config = dict(
    n_layer=10,
    n_head=9,
    attn_scale=0.125,
    init_std_qkv=0.0155,
    init_std_up=0.0155,
    beta1=0.95,
    final_lr_fraction=0.0,
    seq_len=2048,
)
MLP neurons of a small language model. Each row is named by its layer, matrix (up: input weights) and neuron, and shows model dimensions 48-111. Each number is 128 + 32 x the weight over its row's rms, rounded and kept within 0 to 255.
A block is one neuron, or neurons of one layer that tend to fire together. After each block is what it responds to, as a language model described it from the Wikipedia text at the highest values.

L5.up244 [163 144 218 146 156 175 107 118 131 162  86 117  72 111 115  92 105  71 121 147 128 129 167 111  68 129 130 151 153 106 139 123 133 111 172 161 148 139 178  90 106  97 172 137 138 125 128 155 171 152 133 100 137 100 148 169 113 144 169 115  99  41 147 157]
L5.up245 [101 172 159 153 127 190 145 128 129 190 150 126 134 132  87 174 145 126 116 110 110 134  74 138 154 125 134 148 105  77  80  68  81 117 135 145  85 140 147 116 163 168 165 146  96 128 161 101 155 135 129  47  40 167 153 152 155 121 128 119  88  78 145 151]
L5.up1081 [105 138 211 141 143 136 114  90 123  95  97 153 165 143 117 162 126 124 105 148 116 172 117 141 118 170 163 170  49 115 105 126 162 133 153 140 100 149 123 115 138 199 112 172 208  77 179 115 114  86 164 115 109 152 134 163 192 136 135  72 128 134 123 149]
L5.up1219 [154 160 200 136 106 187 130 147 151  85 104  69 150 153  93 120 151 156  97 142  90 182  83 136 196 210  94 137  44 143 122  87 113 158  89 128 122 164  98 105  95 160 138 142 123  92 143 127 156 142  56 101  48 138  99 153 143 159 136 158 152 119 101 173]
L5.up1454 [ 84 152 168 134 189 176 110 143 121 120 118 192 163 109 121 142 113  96  72  89 121 161 137 119 108 142  93 118 144 167 115 109  82 117 190  94  50 145 113 116 156 183 142  95 185  73 113 139 138 160  88  90 129 118 127 145 154 144 122 131 179 143 161 139]
L5.up1582 [139 139 159 143  74 143  88 109 122 122 116 147  83  54 180 152 126 163 133  98 154 156 164 121 107 126 150 156 104 169 159 117 115 131 163 125 137 111 110 171 123 177 114 192 189  95 115 126 136 101 114 109 102 177 107 147 117 125 190  85 137 160 176 150]
L5.up1929 [151 153 127 139 165 121 128 149 137 142  48  99 144 107 170 105 118  75 124 131 103 197 106 120 125 161 149 130 109  47 137 120 203 100 105  98 123 168 111 114 136 104 131  94 124 104 163 100 108 166  89  88 109 124  81 160 154 164  82 172 161  55 168  77]
L5.up2090 [ 89 174 193 146  78 180 108  60 136 129 100 147 151  91 106 154  94 127 120 102  93 197 127 128  89 123 138  70  98 132 102 126 165  83 133 181 108 138 156 151 139 176 167 134 148 112 165 130 111 179 162 103 122 145 105 143 114 164  98  90 123  92 117 163]
Description: Later pieces of words split into fragments, such as am-id, ign-oring, withd-rew, plus clause-linking words like soon, until, Had in narrative prose.

L3.up585 [126 107 189 148 141 147 106  92 116 135 128 155 181  73 136  82 103  85  91 134 113 183 156  54 137 171  63  87  92 139 106 130 178 149 172 132 127 143 151 115 117  94 166 108 173 189 134 135 114  73 126 152 124 102 139 153 167 163 165 139 128 122 157 115]
L3.up908 [164 157 187 135 101 177  89 115 115 129 182 146 172 147 118 104 116 102 129 137 106 115 149 116 106  95 132 149 113 151 154 111 129 128 155 108 118 141  80 106 155 181 131 181 172 164 150 122 183 138 142  86 155 167  98 220 225 125 116 159 122 149 121 122]
L3.up1117 [134 139 138 157 114 159 144  87  91 139 107 144  84 123 107 120 128 104 122  89 111 156 121  65 147 194 122  97 125 140 131  91 127 169 155 101 111 121 130 112 176 166  96  61 182 101 115 177  99 171 140 105 173 102 159 148 140 122 104 187  92 104 154 117]
L3.up1137 [156 188 145 162  99 144 162  85 118 134 112 134 167 113 108 117 124 111 133  91 107 158 148 122 128 128 152  66  81  87 123 114 145 188 181 188  88 126 142  98 164 147 133  90 136  86 153 104  91 164 167 147 105 137 164 159 158 141  93 152 148 148 120 122]
L3.up1279 [ 77 149 155 157 148 166  83 111 138 134 121 111 129 121 163 103 100 122 121 160 113 147 167  74  92 150 111 156 132 100 130 106 127 138 146 146 126 129 122  75 149 205 190 124 123 163 181 164  79  91 101 121  68 140 151 150 149 151 103 114  86 152 157 119]
L3.up1958 [174 173 100 161 124 186  73 154 114 156 101 156 146 146  48 137 107 100  61 118 111 107 120 111 158 158  76  59  96  84 131 120 103 183  99 165 164 145 132 106  73 177 127 164 119 131 152 160 152 126 115 123 148 128 143 153 151 129 119 111 106 168 111 175]
L3.up2152 [110 130 197 154 108 151 118  84  87 145  98 153 156  71 144 115 101 116 115 125  59 129 113  38 125 173  82 142 158 183 143 113 230 125 173 101 101 139 159 104 150 122 110 120 164 146 133 146 115 159 143  95  85 129 115 169 192 143  79 137 143  77 146 157]
L3.up2272 [128 114 177 166 105 144 120 117 109 213 118 124 123 158 129 143  99 138 116  97 111 184 160 119 147 161 124 100  90 164 153  89 187 144 132  84 145 115 172  92 128 127 125  82 160  76  94 175 153 171 134 125 111 137 143 131 132 127 145 179  73 100 154  74]
Description: Non-initial subword fragments that continue or finish a word split across tokens, such as out in Throughout, our in Honour, ide in outside.

L6.up951 [123 164 213 151 125 123 163 105 142 149 133 172 156 110 118 143  95 133 112 103  84 185 190 130 144 107  92 111 115 131 137  84 141 183 173 175  87  93 145  81 141 204 176 129 138 156 172 201 114 146  84  96  34 110  90 102 174 161 128  98 131  93 141 133]
Description: Function words or word-piece continuations that open a new sentence, quote or phrase, such as About, More|over, With|out, of, to, nearly.

L5.up235 [133 109 116 148  14 180 100 129 128 166 117 149 130  84  95 169  78 115 135 209 129 100 169  69  57 102 119 124 153 159 150 118 142 214  81 122 114 147 104 152 115  91  63 153 167 146 134  76 129 101 102 167 159 153 113 184 114  80 104 191 116 125  97 155]
L5.up592 [ 76 152 164 180  77 197 140 168 136 193 126 152 109  78 105  90  64  92 129  93  86 130 132  95 117 109 135 165 123 157 207 100 124 137 135 132  80 157 155 144 119 140 116 110 120 117 108 150 179 146 135 173 165 176 121 120 151 130 189 144 104 110 125  94]
L5.up770 [102 115 121 155 152 108  72 130 161 124 138 114 127  76 161 125 106 131 198 169 130 130 128 136 125 132 165 118 146 169 183 119  91 133  90 112 135 106 151 117 104 123 132 105  60 141 120 126 123 129 142 158 146  84  93 167 110 177 132 147 124 146 118  80]
L5.up783 [128  24  97 141 143 138 107 134 105 109  74 175 137 153 164  84 124  87 141 129 163 137 168  85 106 111 143 108 146 121 128 109 113 141 120 118 122 126 175  89  98 161 125  84 159 118 133 194 163 142 190  99  96 121  71 188 139 100 126  71 113 163 154 131]
L5.up1121 [150 103 128 169 127 167 113 185 122 142 119 139 133  92 136 166 102 143 117  92  89 139 119 118 156 106 156 135 151 195 130  92 148 139 198 129  64 143 132 163 167 142 125  98 161 145 139 154 107  58 119 148 158 117  92 155  87 115 125  98  80 125 120 147]
L5.up1206 [159 149 126 155 131 127 148 171 149 164 114 112 164 145 156 132  72 112 103 130 155 117 133 104  91 115 134  95 104 116 187 137 107 162 104 176 119 122 139 101 138 166 156 118 123 158  82 153 125  87 140 110 119 120 157 140  87 120 104 110  61 145 128 181]
L5.up2128 [156 142  90 164 111 159 130 170 135 149 124 116 132 106 163 137 109 120 134 163 162 110 113  26 107  71 140 109 110 105 167 106 145 163 109  95 107 131 113 130 122 158 131 127  99 220 162 140 133  71 124 120 153 192 156  97 102  97 142 123  94  79 123 211]
L5.up2138 [150 144  66 149  59 158  53 163 161 129 161 163 147  98 160 145  55  73  95 181 120 147 172 120 140 108 124 134 188 123 187 124 156 124 100 165  82 163 138 161 108 178  91 168 111 128 125 120 157  54 143 122  99  95  42 124 143 111  94 161  64 168 173 135]
Description: Middle or final pieces of multi-part proper names, mostly abbreviation periods such as L.A., Bros., Vol. and middle initials, also name particles and later name pieces.